{
  "n_layer": 15,
  "d_model": 192,
  "n_head": 3,
  "n_kv_head": 3,
  "head_dim": 96,
  "d_mlp": 960,
  "vocab_size": 2148,
  "activation": "gelu",
  "norm": "layernorm",
  "norm_place": "pre",
  "norm_eps": 1e-05,
  "positions": "rope",
  "rope_base": 10000.0,
  "rope_fraction": 0.25,
  "qk_norm": true,
  "attn_scale": 0.102,
  "bias": "all",
  "tie_embeddings": false,
  "parallel_block": true,
  "init": "uniform",
  "init_std_qkv": 0.0358,
  "init_std_o": 0.0292,
  "init_std_up": 0.0358,
  "init_std_down": 0.0,
  "optimizer": "muon_variant",
  "lr": 0.00914,
  "lr_mult_qkv": 0.5,
  "lr_mult_o": 3.0,
  "beta1": 0.93,
  "lr_head": 0.00581,
  "warmup_steps": 0,
  "schedule": "wsd",
  "decay_fraction": 0.826,
  "decay_shape": "linear",
  "final_lr_fraction": 0.05,
  "batch_tokens": 32768,
  "seq_len": 512,
  "doc_mask": true,
  "train_tokens": 204800000,
  "steps": 6250,
  "dataset": "wikipedia_en"
}
MLP neurons of a small language model. Each row is named by its layer, matrix (up: input weights) and neuron, and shows model dimensions 0-191. Each number is 128 + 24 x the weight over its row's rms, rounded and kept within 0 to 255. Numbers have three digits each.
Before each neuron's rows, "fires on" lists the tokens most often at its 100 highest values on Wikipedia text that the model never trained on.

fires on: "ec", "en", "c", " Dec", "ac", "ach"
L3.up83:137178166123101157137108149127152161119153117135114142091159117123161111108128112129125085148114161121137099141115109116111163078109101162148162099162143124151107136116143139104122124130145172141111144107114123127104118100130076119111141119150140093098149141166108135126135108140144137138123103145161100101177108171149156146155099080147136091148162128120105088103140180118123133117109112127105089131165093134140158145147140134130131098125129119115100150158143137160186158088145134118131131141128178104157096079093162094110134173107154134103145091159114136166158165140164141131

fires on: " first", "er", "th", "ud", "ate", " second"
L3.up782:165137110143093127141157119091123117180123120111152132154139126152111086112114117141157098103136123146163147165114173113104127151125141137095120171135145113085127163150070132189108183134151100126124140115127174123115152152145094102154102080119150138141103092151157123116093121124127121133173090132102134175128099105083143127084139133118128127114106118186114129086091118122125123141129139103138075146114098121140144094126103095141080152143124158110154078128111128099091133098131130110118149117138142112137146174105116094131133136116097104112086143119137140127110157170113115122

fires on: " ar", " Ar", " in", " un", ".", " S"
L12.up134:186098138134120137087143118117144096114140149130124081124127142100109098100143155138167150092120132157194147135139162101138134152150156120175092097120094162099135089111149156155135090166134142139156110126114094146120113107122145102081092161175148124124139145128118096092132124116126150123092099137091134076143115123108084135133160128116152128114173129161112141150167119161145147153165108127102153113096118097114168125135111153104110081142117140084134143147118107155115160126120133101132166157115126129118103106119146156150117107112087101154144077102115144159108155138147122134

fires on: "O", "y", "om", "us", "l"
L8.up854:125123184127108139140182102151107146128114146152145173167141107096115129104130082120095163143165116135140099107122125139182131084185128140147148159172126152112176100138117108116154106149150133127144188161125124085131132095102132137139113134114154099096152153108111143111144143094180133115118158106092157099102160106127105135082119110092160114131115121152142149132164086134070120126120107137122109120078108121101149130089141139126101151120128125157159118094108154133109116105107136150142134108116135076113088147090128184103107129134153132135147139117126145141118141131141128148

fires on: "port", "l", "m", "omin", "umb", "le"
L3.up770:120118191103159140155154156121103152137106134110131150101133130126169083170136112148170117151141120141107103139157154161169115106103114122157155100149126115125132149121145147108146089146156133109071141150126147125150109090115124121125110134125131144126127159131177120178108157129131075107138085127136092130127131156114138153137125142132109147111155097110149125092131114053137115161114154148136164113166108137149091131137180133097103121108087111123102099143096157103139088097140088157119112142128143125149109137132133125104164135097103136103200108129102099095099087142143137130

fires on: "st", "th", "l", "ped", "ed", "it"
L6.up632:138135090160139096065122097157110162118137135139146104073162102119160102096161148155144105158133125140146096128129139107160101140094101136148119137140106104117137164190158164116139120139097138146123117160122123150134164116107110091089130126129095149122139121169184121130134094147125086117137111140116119102097102155115131102093166094159124152091146155119147132137156175119075159118068149090108121140116194119130104081144121126121113115159141126148141106138122111121114128109132137125123148113138112133143113180119116165104135140107124126124159132178117121146133136156142144075

fires on: " at", "adem", " pol", "us", "az"
L4.up234:099133172113150072149174150143132141162125175087117146139106100117101109168098077119106149097141107153105127138111105121127101118130138129125119146141092093084142132143140140056118161110078176127117127117104134100107140147130101143066136146123137137112160123084161107142141205103113107067104104093141139144128146136101115112105128118138103127104111133113146135193138131092142118121152126142138167153108172160135137124130102118144126106099135112144082129154146166115111118125122117143129158105098088106131136125156124122143144115177123129145144158152134131115105122122137100121

fires on: "th", "est", "h", " all", "st", " first"
L4.up787:150129092157132098133128120099122154128118165110104140191174095132095101100103089087151143143117142142118096113121179112139123153148115124140132128132130102116161135121114154175092133147153131123122089149120156131148149131152117158117151128143096154152103168165116129096144132142118092138121126180142096172136133110123113114094152136149156130136140161129089141130104125104141108116115146130171107152117184172132137078123126083135091121131115176116113110101107120136115135140165127139133093121101152132127136149123098086101158103097159056069129159139124139122079148145152130146

fires on: "le", "er", "ic", "an", "x", "u"
L6.up739:131135155127135122098159112108152135144123110163081116124140108157178114112134149089128169102133139156126136149159158161120074124165116114139116097110164144116163130090139182165127111110125072150152177142117140134129132114104109095130120090104137168153106100076148130098095109125108134145123134123125139139163119142117098173105107091126147114165085168097117143125109137120120117127150121145111145161119160119161116086128154160148117102117158143132134183123121089124113172073142106112131132144114100162142134169098077129111130119123142130114069122141093127148133159102121146140

fires on: " N", "en", "ist", "uff"
L6.up892:116181091177111147120092131130140175155162099154127148142097180154193125107132102135142132128120091141160134168116122112098157128152146115133098137135127129111117135108169130144090105145107158107101131149142144113146159177148153075078142131132103107103123110137138148116125153124162159135109133103141103128081134123113136101142138106120172118126123130122142191129134135138120165129134125167154136082142132079104084113081149092083146125105087113091126113142104136161163126101136140133160170108162128093102114141161128130125115148085141110136133105128103140136093119138115104124

fires on: "im", "am", "-", "em", "at"
L10.up935:119124122130117056135140128128115099130163139109162115088082137142119103093132129128133142107115113105106169116096108104100122123115146101141118118173132112135131082100127125104158119130141153126137122109103132149111173108169116139160144146132079129155157110149084128162148122116096124123123132135131145128164112157108105092118114135134113121143166180125137130144162162138140118090150162165110153114140148101114123141087146129084101144126047128169117144165133153102085160099119112102134115134121161150186100121119134109128131149153102153118083132144146132118101155145183089080

fires on: " w", "in", "ot", "pl", " of"
L11.up624:118081124141151124136101122121130094103100124073159144149119114143087082154110148122151105134107121154150072122120113133155168148080137167138121120145138108107136116159085128163140146127121159153117120089153150084087107142155138165143124167156137108108113139148108099137122114118160122136128100111087141153117108117121118152143137169172112077133138124117112130111128157130085124158129116123075174134170097134104101112114158145136117101120089154175142072103115163154122136156116154122174187140128127086103156143145147114141117094159117143128115150131131144108137104104099121107

fires on: " Ar", " (", " ar", " comp"
L12.up900:148093117097137160122099116113120139082104091176139114127123105122119142137152164128172094133111145149171072121108149131165089181085139118134112141170114143111135154146105153137103100115175164124152120130126141133119107089104093129131126118095193125134128144116125157107109116131104130116122147133164085102166143158125100121137106148129151091160149141157129152179169112124123108117142150147137121127078113123171121123142148159135100128130103137132093168165134097164088140126094133123124163155089093094133130160136136114147167108128131110104092092155141115114094138136168144121

fires on: "m", "l", "d", "in", "ill", "ant"
L4.up818:152112114152105150160145121126108128142119124148080104125122126135123121111161146164167109130122115143146113133162152116115104111128140123137193084094129133165086171114123099143137121144140092145127146107128124086131145152117174146119108123116134113150155131080141142178104155134112123111139100144132041130151138150131143151111168129127117157123148093108156106094120183114081089146100080093122134129125154126123125134166196134115110125101102113103113112106168160092156115121142122127110147121157123121095081138102171149128160148123140129063103136144127100115133131144130111103

fires on: " V", " the", " R", " one", "r"
L11.up66:146109103123135105143131094134113171114124118126176125130129145170150133162140113153140108115059173126132110088158094114137119133147120153144090118153095141107178120137148097093114126124115152115126136123122151098121106140131113139135128088130126157102100107149144191111145125127082126110127140134129139120127120125159136089147098120125111121122118144111132110112143131106094154129123134080116101117101129192117135158141117148119157100126140137129077176127117091115101162102117079130145135125140133139108133100132106132111156137109101092179088119148150130150144130166099154014

fires on: "g", "m", "ou", "v", "b", "er"
L8.up260:125097152121144076143077144140136127114078121141133124121145139152121090152136105093143120145103112179114137125139125131148119149122143115138135130171100085131135168112153132103171111141151129094119125135111122119064139136201165123108110104116151153127122152138147090105093147121110115104101093109109113150129172130137116074151114174149117161120111117129122178147117106101116095145146115144104129111140122129145107129109123111095121123167132142131105174130129150159128123145105116125141172194142151143131110182101124118165128132142067140159079133136117156091149151157120115077

fires on: "it", " commun", "un", "stru", "ew"
L3.up158:103146145100120151116135124069150148147115117098134087115088148173139147202097125083144108175145138105158126099137116131116136105132134094130153112139111142095113118110120116081153142142161093120111124116099146143123139135110137119107118129127137132125129103103142166141147128085125172134119150123126117143163157155111118133179153134113086131121125144144125165139146186136109116145078115140086158144144146135116138144123151164102155099084117062075131135116131172132153179141145110125136151126097111076133127133126137137123150128086095153173161140133100117132123173145093145154

fires on: "h", "s", "b", "p"
L5.up467:155117134112173127118111125127147169162080149153136108143183090101104167187114091135125160112110109117121122147159083135117141108106143128162098092096109142133130170131103120149122120091135102121098123158137152112120079098155129146120129113127120147090136107120116113163087170156142128165103111084079122084159132125140118125127128129134146145116150128170124135117125133114119109105135140121151189115138097145144052097133117145131075137173110109162129112155131149117158119106136153132126164145140122084110154095105120162151114106140096124097133156156136137140143146105089120098

fires on: "ess", "l", "ill", "us", ".", "ast"
L4.up272:146106129074115106160134122151082139114114109135110194149116130134132089156154116151151120162134118135153126125112131156124155088159140090129154162140096117143099176084166142146098117162162089123184166149084164093119121138126117149118153121123156137080098109124132133152144140164128149097098142095083115110144129109124105141064137096085134148125106133159173156124130122121118136168155108093111125119146099146151109148159135145129101114139128105138149122125146148142106116188078134152148117124116084097092134131145128094147127120127146089102139150137121150145127126136139141091

fires on: "adem", "ov", " at", "E", "er", "at"
L5.up726:087098129112119097136139159157148148124115133123139106190151137150104114162139131173107151144154132128102149110097108128135151121120114177124086104159134122123151153121076158120160143139082141085149137113127134111087140102162130099126137103086133077109123128125145129161121118129119119127114125106141130096143121186085139132127150117171133113143123122079183116124137177091083110121159141114153141140140173092157134109094156130126127088115148090190099101131124158135122113116127169145113128109114124112118117097162115144148146172151104154102144162115099095125085124093115131131

fires on: "ed", "ped", "ut", "way", "ible", "r"
L3.up832:079142116135186128095092129119113130114098138143109108109152097153120085098142114125143101121127140130127093111110141133140098143144102122139115128117137139073151112149121139124133147099095124136133114113095116122113124146121120125111107130080096110157088142066200117147146098154149167124141114114132154100152118103156117129088113110132134149133140142100131122128148160120158131113100150153153165138118122113113113058122103158117195139153109113130152155138155113105068096083156108092154148117179130161156154161170129122114138071094136105127119118136132157109155118130147092133

fires on: "ri", "n", "oin", "th", "ad", "em"
L4.up427:151091080121159137140097125150110115142128123156107115102102200121150098120153110127136141127108149136112129157132155138146129133126118121113117154128106138103153109112108133090088149112133175135131113159142106067056148105096128126101169134089122125134146138124139132116182106156152124136129101088128085167094101095157114115108084088117128141085117116148154105174098143134140125101140114154156126153132181138125086157118116125122143112119124145139142153165130119132098140123145123117154142149108095111154169165136155119127121114130132095187139149075122184090129096118124135129

fires on: "ous", "ul", "ual", "z", "art", "á"
L3.up352:118171159119136105087149116141130126109130119127105151142146115101098162112138128126096138140134161173104130109105177085139130146136136117154135128120121109165140122144173135165125092069115110139124114126123165113106125176094145162083106130097108072143110171132154104156110118059103161123146100075126148113124158083100100130119122122101078148150113118145089151138152135140117093159152147108148114141145105158132094083143100144144144096163151139125146116137110154150119120182139108133135086149148134100114176090145105146089166108128119123114142133116114117119124155117140136144

fires on: ".", ":", "ious"
L3.up357:136116132146123086117153120122172106108107102125152156107154123131134109147153122093146128139095174136153150123115112157137111153129097088100125124128093115170090084116136161128089108127153148157112174140091157115144155154140106106126153127133130166130127124120149126130148141166180138119124084092141112105123130164136084091141118136099145128133156107135143107115164100127122127082089119161112124107141119101129167137123159129162148104127110104059133125123137106119160118086124165135156140123135153122186112158099097157163106131137118192134097143134121118070150155080145157148

fires on: "ow", "n", "oin", "m", "ear", "e"
L3.up52:141106110117152107133116150127128142120102136139132132127108156165138131128093101129177132130109090123126068107139151131135106104093120106123143124095093128130136130141156166087142110104138146098110141145129144098116122107092126135127154139085119139130120139109145157087131137142122081116125122081108165142110129143177082121105127122107146123141093112138147124124117127118090157154143132116116121115140103175121153128096134121089122038094093082077170086170134144111143089106118141084131116143104078099143128165099117075164107068127122154133152129135154127106121151114107118103

fires on: "h", "ach", "l", "in", "u"
L3.up515:143147157117124162109164150136119122106094165140128132123188130118110095130163116087153135111125154127113132161153081122115139103118131139174168069188128104125143108125097147077093124113157125116106106118083126145095136131106153092132114160113166093120106158079109157184123155136121160115127150139135125132162131131113121134137149150173094136170142135137135152112155079134145103155097132096123121112123119149143116148123128131107106120162146138151095110154142172140176097080145109121146149131164113121102148072129136118141091123097115115101135093111123114099110141140126115174

fires on: "p", "h", "ep", "'", "t"
L6.up368:106113130087107119138091117124132135104154152129132123099137123196133120132135123087100102150131110119129086099167146133154093117114094096143141109135063141105105172152141150165115108154103106095123144173144166093134134139150160134130117103131145132161126151167170169140128103111109107140098135122089091140150167152154154132136172111149127092161135131163150137173095131121123090144116124127156142131126133113141144101077129102115127139123096146069122126140118113119128097107107146102104132101149179173104165140132105117125130069147141130151119114131119152145164095096163118141

fires on: "ing", "ord", "umb", "ed", "it"
L4.up813:143181105107114098131137125172151110135094156138114143109101101137154136178123123109191113132130120137058151145116162127116098127086097125118130128121121139160092154103099168092148116095128118167139118150109181169166129122120136119160148133112106111092106123115115115107120130118157108131095113143148121082111117148125109164145122176138143116062151130112120079104130107119126121101108129121152125170139139146124097118164139120135089134127125100092132118145141150128088109109130147127171128111130141078135160174113135122117150184108078103146167110137144122121111161116087136150

fires on: "\"", " Rec"
L6.up54:132106146117163123159106137151156115075165101091135151078142105130122146124105113146104089147148147092168126147108095152136140139137139121123121119112126116114149106132124150125095185113119152143112090115052104122161146142118159097127139093176126135130126132109127114163167134132116196091132118149091135135118137148133158124129091099109162113128128116122129082121074157108127108113124137116126153096150133127133145118101079126163129103095123172106137152138126118104146161094105156173158137143128083084128141135111128154165122139142079095137140152123184137129108101138103160139

fires on: "ly", " most", " more", "ew", "n", "on"
L4.up905:141127104161137172147155153117065130138121119128150180125102110146170164141114136098169109115137114165131130089159139131122128150123167163142144137122103193135175125130148101093174141134133107149102109133103105142091110112112160111096133105130112117137119127081126125120144104072132135137127148138084106109106119178094174107101118117105148120135137163124139112123151109138102140150140163130111109155152109148134143107109071134136075106139100119106103101133150129068130121116175147152133097108110104151101175127132108142157132100136106129136101131135091151137161167129111166144

fires on: " D", "al", " d", "i", "See", "D"
L8.up640:158137171106121126140166115116119131159107159128128106139121160137140125117146145117117125127137101107115082112135133120133113143138126095089107147104102067123122129179091079152071144126123090101170148142160125106103172130110200143121143122094092118160145142128096132123137127133118140142125096124080116102094099128127107088090118094150100102160137164153147129139114131160122117165192109147083128154138124137112091116118122109111135106129101156147166075178152137165098116129114117118132098128130170110175086147122159104137112110141157128096099155123119134114149118121129136116

fires on: "it", "art", "amp", "un", "ong", "and"
L3.up722:129107110095148110111119141127128139134160148100117118115141199179092136133119133123136133138153123117108078148160112148140128134132135110157135125141153125109151128113144105094142134114156134095108127140140151101098122130101153081117149121120107123118113123156097098147091133107135134099156103124184132174135133174133127109150094139101119129121113141140117152144069132128112139082170138149092107099156150091107163131126159131088149083142086040137113134142117154103156157107118114140132122102102099156116137091120134075104157114140126103146140131207146114136137150134086148139

fires on: " p", " P", "p", " w", "-"
L11.up541:153096116142088115054144127135146156152172154167115127120132091117140126142148162140142133136113101127138132160162143113168156140139113145134132140105093151140117202110109127107144157139133141125109141110119143082113139156106123103136103102134175139131128120137120141180131137109114131170114099105096118116087101162090170144117142095115145134112121127139128098119112142132145114094200116132115131156103137107080162131133133060171094123081153148122113133164140119117156108129159127117156145095104101145123116127137154087098153143139176133075134175135125132114121117157128116103

fires on: "H", "o", " F", "h", " D", "m"
L10.up769:134117118128145100130137146098154118149112136078109117143105157165159117099120112131128102105130151098110119117162122098097138166111078118131126121152176115141112119126107145150139075121147091105142144102145125130144156104115147064124135140180096143107132131141119095149111156150133118089122089124153139115122107142156138084140100151155131133134144180104175115132182112126115132139097130142178130132167135119065089114118167157080128116124140093115146079126103128147139111094129106120162119116152122110101185130110137135104152112165098157165112084166157105126121137122123121091

fires on: "er", "ing", "s", " ", "ed", "17"
L5.up144:125122106117128129152173101165168088140128152169122139140155108099177062136139141111136133087126145156122105129109160181131121171165113110146150144145139100157109153146084140102174150130143147094177112143151172129083124129126119155131099129137101118121137132109135125108125138121140164106123104142069116107110141115121142116149132150133164096120157111093135122105085164124146102120110126123124161109100141145144136117135156115148114142124133112074129109114110109151142089122145139097132175160114162114121109132097120129169090176133125091117133071101141055135136143140115127161

fires on: "\"", " film", " Film", " single", " v"
L6.up804:172084095130131145134117164132121128160153135091113148115156117112128131144114107117097113125156110156178114157135134154122104132102134093149089111158135104112148116142178133130091112122079163159113144175100149179166177112087136122130104129174165104123112148152108118160136123113095143132119119160144094133143145137109105140117141121119168132167100138104131110113124147118099126140175126120153141142152128120129102141121078096146117113089099134123093142109131087119117127111112119114134176142140103146131076135118148116155155104108090082120173196133164126091168097136127123117

fires on: "at", "ur", "im", "ir", "ul", "ition"
L4.up422:217082110119119107111145152144121151125152129104160116080146187114111119133101127148100142148115105115115135155139111145103146098117119083137106096162106117122165090139118174127118151118143140145165151111109148156075130097121163125112098144132121119108128123110113135089147100104118136108114140172131164119150130135116135132112101102107133175147084136137137150138114164144137114123108111141127187115135145116130134123164123095101131147158126118183115126129143136136110125117120127116135121138154133141134131183142155059136192161132080119106130078078116112129104158091121146110

fires on: "ay", "c", "ec", " London", "ro", "o"
L4.up839:154156181118110108136112184101093173150180156125137168150122113138103140118097151126132106103135152130142134124122133124103140108099133190123140145098095141086129091165109105141129145111127144107101108104109101134132087129110163121129099118163140092092118134100146151128146186096142126123160121194132133128152123148070174158145127132125179135150140126167136117127150158096115107129103167131079112131151121142125123110161134105120081100115164142134112104155156112153171141139099118154120085113142135125179115145102128125144174148129109112126101118128096122145142116120130098103

fires on: "u", "le", ":", "ch", "ion", "it"
L5.up696:098103140143146128078125124099086147072114113173134157136157124129148147121126145157119115084119127146106118159091163149175159115149119122170108091132106141107143129125112164109149130157170104150143150181147131101151189124159149132135125097143111110145117120136112164111102138067121159111094179118097112108156106128121126126122144129138133125106111164080126143125107134123158105129165104079109109154130136152163124109129124126146115077116133123119113133166118145134166108120119095158097131105134100150117156145142126096118128187141144110101115152132097165126132107131147092195

fires on: "u", "o", "in", "z", "g"
L4.up238:127208157103118112096146186122119122168110142124103186161160104154108120099123145122157139104128116139085070127143119116149147093165178106120161078147166128116131141173141167139156151120117138112142121130108156147116127121129141090143120151154118098113112108107144131126102146144110104103134126101091136114114097146115086135105116165117111066116131111134155158108109169157127140177152163127108153120127127120148138187102139117131131125090160122109112116129144134138158110096124132117122131103140105124153102117129127158084135091081126153107149103123145142115132117094184127129

fires on: " d", "d", "el", " del", " D"
L10.up692:110084137113117130130140158121179153115139123143101141113148129152135176132158105148125125155124117141128117071150095101100140134120158087137112170130113110079129153173117108120071124121118102152137171168174114085137140149185093143121128127143134157129131147139099125135140108106098129146114115109111124104119094137144084181125082116149156114160178175096104141096138162156123092122148122174111150127105114129106100108138115123129149159156125088142137149129098113133108135124093171138114132144120138079149099139124105115148126122111096147147101095089109159139138110172145093153

fires on: " and", " place", "ie", "m", "b", "eb"
L10.up646:098089144115130103131108170142138135113088127136121123183156110142124099136126059157180135149122147125127113128127098114133095116142092171151182071111090098128132091107131118116140117167162125109108121165101128142128106130165139056134140156137131123124161172118146121148094115160106127137120135134130089159084164104106163141126151122164113144121125109090124100119110103085126115134122104154099131100114141142136115126169082127162151105180134110133140154127187118138123143161154126143149134135127105107074135120159137134134125140092132113103154144153119148117126141139125172097

fires on: "-", "it", "4", "s", "ing", "3"
L8.up355:132110157129119087180148129139125127106132099133136100105127099116154118117130127134086119099061128130162126127107117145138128133143142112136111107150133122116106162126181134145108112156140123121163142179197117112108120119114121116085165137176141130129171146122125118101122130161138172138115106156165066147114112117148125104168098144109174135110175104102142115143091102156160116154133135071099135105118150129113109100130171137149090144122133101130124088104123132100159118120155110100126129136088166099162134085163114163135158182137139104126120117135136178144122110144111103146

fires on: ".", "s", "h", "'", "-"
L5.up259:132132119178151168113154134163142115168155108129152099132119151128106139128191120141125127126142092153141118102128163089139114149089117156108152142096139128119100157112131110159125081133096137123097139180128108094133142144189123077129122109099152107157128144160153148187156123119088158139104101123123125140127137145144108116164117103123094101162151120134151124118157133110112161135135132137169169104109135186101151147137099171152133142133121146110145090111137135103080101106142126070114108146099136128120118121146103110128115078177127070150112095126110132127142148096119122114

fires on: "iv", "ard", "idd", "old", "ight"
L4.up953:145098120114114111117162096120166156123140120146111155170153145152147115141129122111135126090138101141107126117138146098138147111112114097131094141130173142138111155115120065152090155124070110161111115211160134125101095135138054097157106141129108140122132156155178123123136153099092148128132094122168134144124091109108169164127098119117124127116135150103134110135166130154104147075150134149118117148147084137106102142125111124109095131135150107117168113155139114136082114112106159138136134155093106134126107124127141109205134157111136136146089128124125147123142132107167122086

fires on: " by", ".", " before", "on", " after", " when"
L5.up294:132140131166105131114133150116137106112108131115161156097147116172092091097127127102132100125170138121117139158120155131134131099169115132109148151079134095156128097117113194111073099095113157100177168170152123134115119097124076100140173152110189145102111130093140150128153109106142117116099084106103102138162125135193127141071126131163102131130115133138149117140135151167143131106092102146126098115136104124084142114115159133115100107127084129093144131140143126112139119132110151113144126108090127138135101134122087149146128137115099118115146134150145099076105085137109121113

fires on: " M", " V", "3"
L11.up152:130114130114136101142114134148118101092083136146141152099117088103119123121131169120159134148133157132150142117158101201131127141091081122103095121188109140127122148120192093086130126092132127109148115125141140095171129106177107144165118141161084131127110068134112139086136158124151127123141134135127149112151119127125120153146152123118092135094111142129127136145161105130085161122116134093129106129132183164122116170135158142072132126138103138101147117113149124125075148088149127144171129097155129164138115161132095112114131153095135111135091165148161115105100131148167135119

fires on: "-", " P", " E", " Pro", "er", " pre"
L12.up584:134092148100141126104155125121112136119131108110098115162115098117123105174126175152109101139114087095122087100144182127133194114085117103102134077111164143106137120097101159145155160152124159128146097124122133107106112136116135180190067133158172128137171169120098104115122103131146150143133128138113165099125170148106119122115133144108126116088146096158138152115119152135119135133176148140135169119093164133120126110090132162114095107115126115138113140136114129127162104127144129139149138079151139152129119149116084114122168145152156116081148134094097119118161147107134123110

fires on: " n", "f", "n", " N", "en"
L11.up707:112122116106107127174121142114126110136085128140075122108088153106126114138130121146135117114141161149101160131118117148182133157138157156112128063118157136064094143114157142147129061137154171123113139098101144107194110161169135089120123142157132150109115104160160133117163113132129116139144135077103128101137174108144130106143130083129126136111131125149087141117131108142105150141151155164161167079138142102128146126126100138114150126081143086122127123154139114119149126092136131130156144130176136156148113129122127056116127122117130140120130150172120121140108157156154087134

fires on: "ig", "ur", "am", "im", "i", "ul"
L5.up791:118103157101125115082122112145157068109164146116173108145136152133112098133127161165104129145165117149113137097147089167142150150131089061122130088154144160115118136142138167158123151134112129152135126124164130086111148132104128144155144108143089084143160137112118164136178106135146119116089130136102144185142133083128097133144130141076099096120144135113137113135125160120136164079151128133149131138155117116103115087120130133139134136147102110178167094172117127163141156180142138101114127124145130125168132147121097132116135142112091099128085156116163141113126148119151095105

fires on: " G", " H", " T", "og", " V", " K"
L11.up117:123129094075137140145096125156122124158125154121137119130130097092123090110114151152188134122107189152139138139149101112109154171127131159125145140140125101091141135153105073095136101095089116131112139137069120120142147074134101148167109121145132138100118107108162148139117144104136122133132153147174127126153161130116127102121116124120129078095100100133149141108115136126172171124085140094137163154115129141109069158117123124132140107102108169098121157128171143137107102106135157156163107108090152147114143123103088099116140190115087093148139146114158137158133143130121150125

fires on: "b", "v", "h", "’", "'", "st"
L6.up208:156114147108123125118140156113115140147127151146130130133116104106101132137129115142135114152086135135115154161175161103142119152143169124127087074174125091125149126118153174153162112104171111147107162131148144161119124140115111066067077110122093154096127148104113135087124140116152169105124125152119101122106172171131115068115132145166130118150124092136138128152099120136136096064136124140144149118161099146123172140152128149139123135111096137135153182132148141115105151127123102155154183128107079117136115134125138098161131102120130160168124125108094109128140132111121100088

fires on: " s", "h", "s", "m", " re", " m"
L10.up410:146117105150134122137134120134120144164142084111121080118102119171089143124128110119103167110145142113107121134138136160152175098103083149131114130128165135130088129111138164128144138114123184110139143126157100107071148108143167113118165104132142150158091180124089083119106149120174101104139129124128115111133154129181085149149126147162155117118166125133165111141172110123105114152111164170132153137094138113120106115078108167125118143152130167114120119117135079116148137151119115108117119172150149119141151138123159165106127126140170130121087117167119130171109136085082108128

fires on: " h", "ol", "us", "ly", " e"
L8.up341:108079138159088140114145131110142127130088170118161169122130197109107102130107116090156091146140116123144100096146127103118184156120157131123178114170096167067125157153098120119125140126120106139089133142125101139140111159156114109073121166122095098115160122112138143171100094115136166084145097096136129144163096144154139127125143147140128104120169070107136155154152094133133098110138148125147103173114091165109133133133128139112152133161125131107139147131095117103127118151113098132134104133145134113147164103108083137147157120157117137141090137151131132141145136119108145095

fires on: "oc", "ol", "ost", "re", "ly", "on"
L4.up768:128131134135148133158128173102092144158105106111096118132175153141094154143079120159144116121132098139147094105129109124102169162123131136090123111101143168087122124133142166120117113123163150102096150108073108122097058111147114152119141093144146107078189126094128140140123135131160182116194102141093129120084142141093168136113098116132132090116142112095130132190161132135127116134121140125124116133122123143149134159136089109177177117127114124109123124140092154072110153136136117113100139129145161113131135138133099118159134114100139136153134158147105136139119147151135157144

fires on: " his", "r", "ru", "ol", "p", "s"
L3.up260:108121164148161116082154119111140116171051150118167184135142085116163120150137128155131080110140138142133089119121117107098152109110108126134134101102171154151105124188146122100097135115174143137113105161139109135111105129138125119146124107079127094142127145091158157154127153136139114143144145121107112113099112129108157137132103169169143124133136128122131083097135093108173107119152096124153173096132130175144113151113111130089139114122105128115126121140100161084106122137124184149148151114093131118132120108120118127172148111108108131103143150155125094174137176125125123089

fires on: "al", "d", "l", "s", "n", "pl"
L5.up414:126083098132107161146104097130145134095114099125138071093110121138152134131145139164150114101118108153155111131141139101079189124115105124136158094101117126128115117155161151144124125122125130144145107112128155136096135162121103087082146071111125126117139073122127158156102139123103162121151126105103116130147148137137095140146124080170147122151187138124141111122090144155149116092108114163097124113128123144123133090129160104145197140123096179125155107117123118130131117127131144151135158101132125105153075148082081113084130136154119157078117135120153136147167144153161118134

fires on: ")", "\""
L5.up449:098154115150140137097158154134163157124131082124176183070151147142106123137120109093139117146153120122157172192105125139110130154126139118151099135147113142140144073171132142124128095141119147178123106139078106113100163149116084140147136113169131143099127083114159154153138127133142149167141117156112118094121135153118152126125148147120117114157104124154143110126151136083082120092145107067092136101123126169107151131120133138140120108085138114095109119128135131093154159134115123143108150145125153134173147132137078158178118125140103163157143143091136137129092122114155134110

fires on: ".", "g", "h", "c", "er"
L6.up705:108102116164113157099129172134137100104137114142133152150140114162147139097141172146101129095166161115124128123138111145120116120099134124109060122130154143082125127150164133176133115119087131148130108150084170092144114153165132097152119114159136130142154157170107151145134117130118115122100135095101123138161136118134101104121110096128112085180094100158130112147109161144086131149087133145103146152083133160105139112138125177116139173138124111163131113114116087133170132120083154100114092127150163104113124155147106101117149125145150104116081153142105157096080162152131128126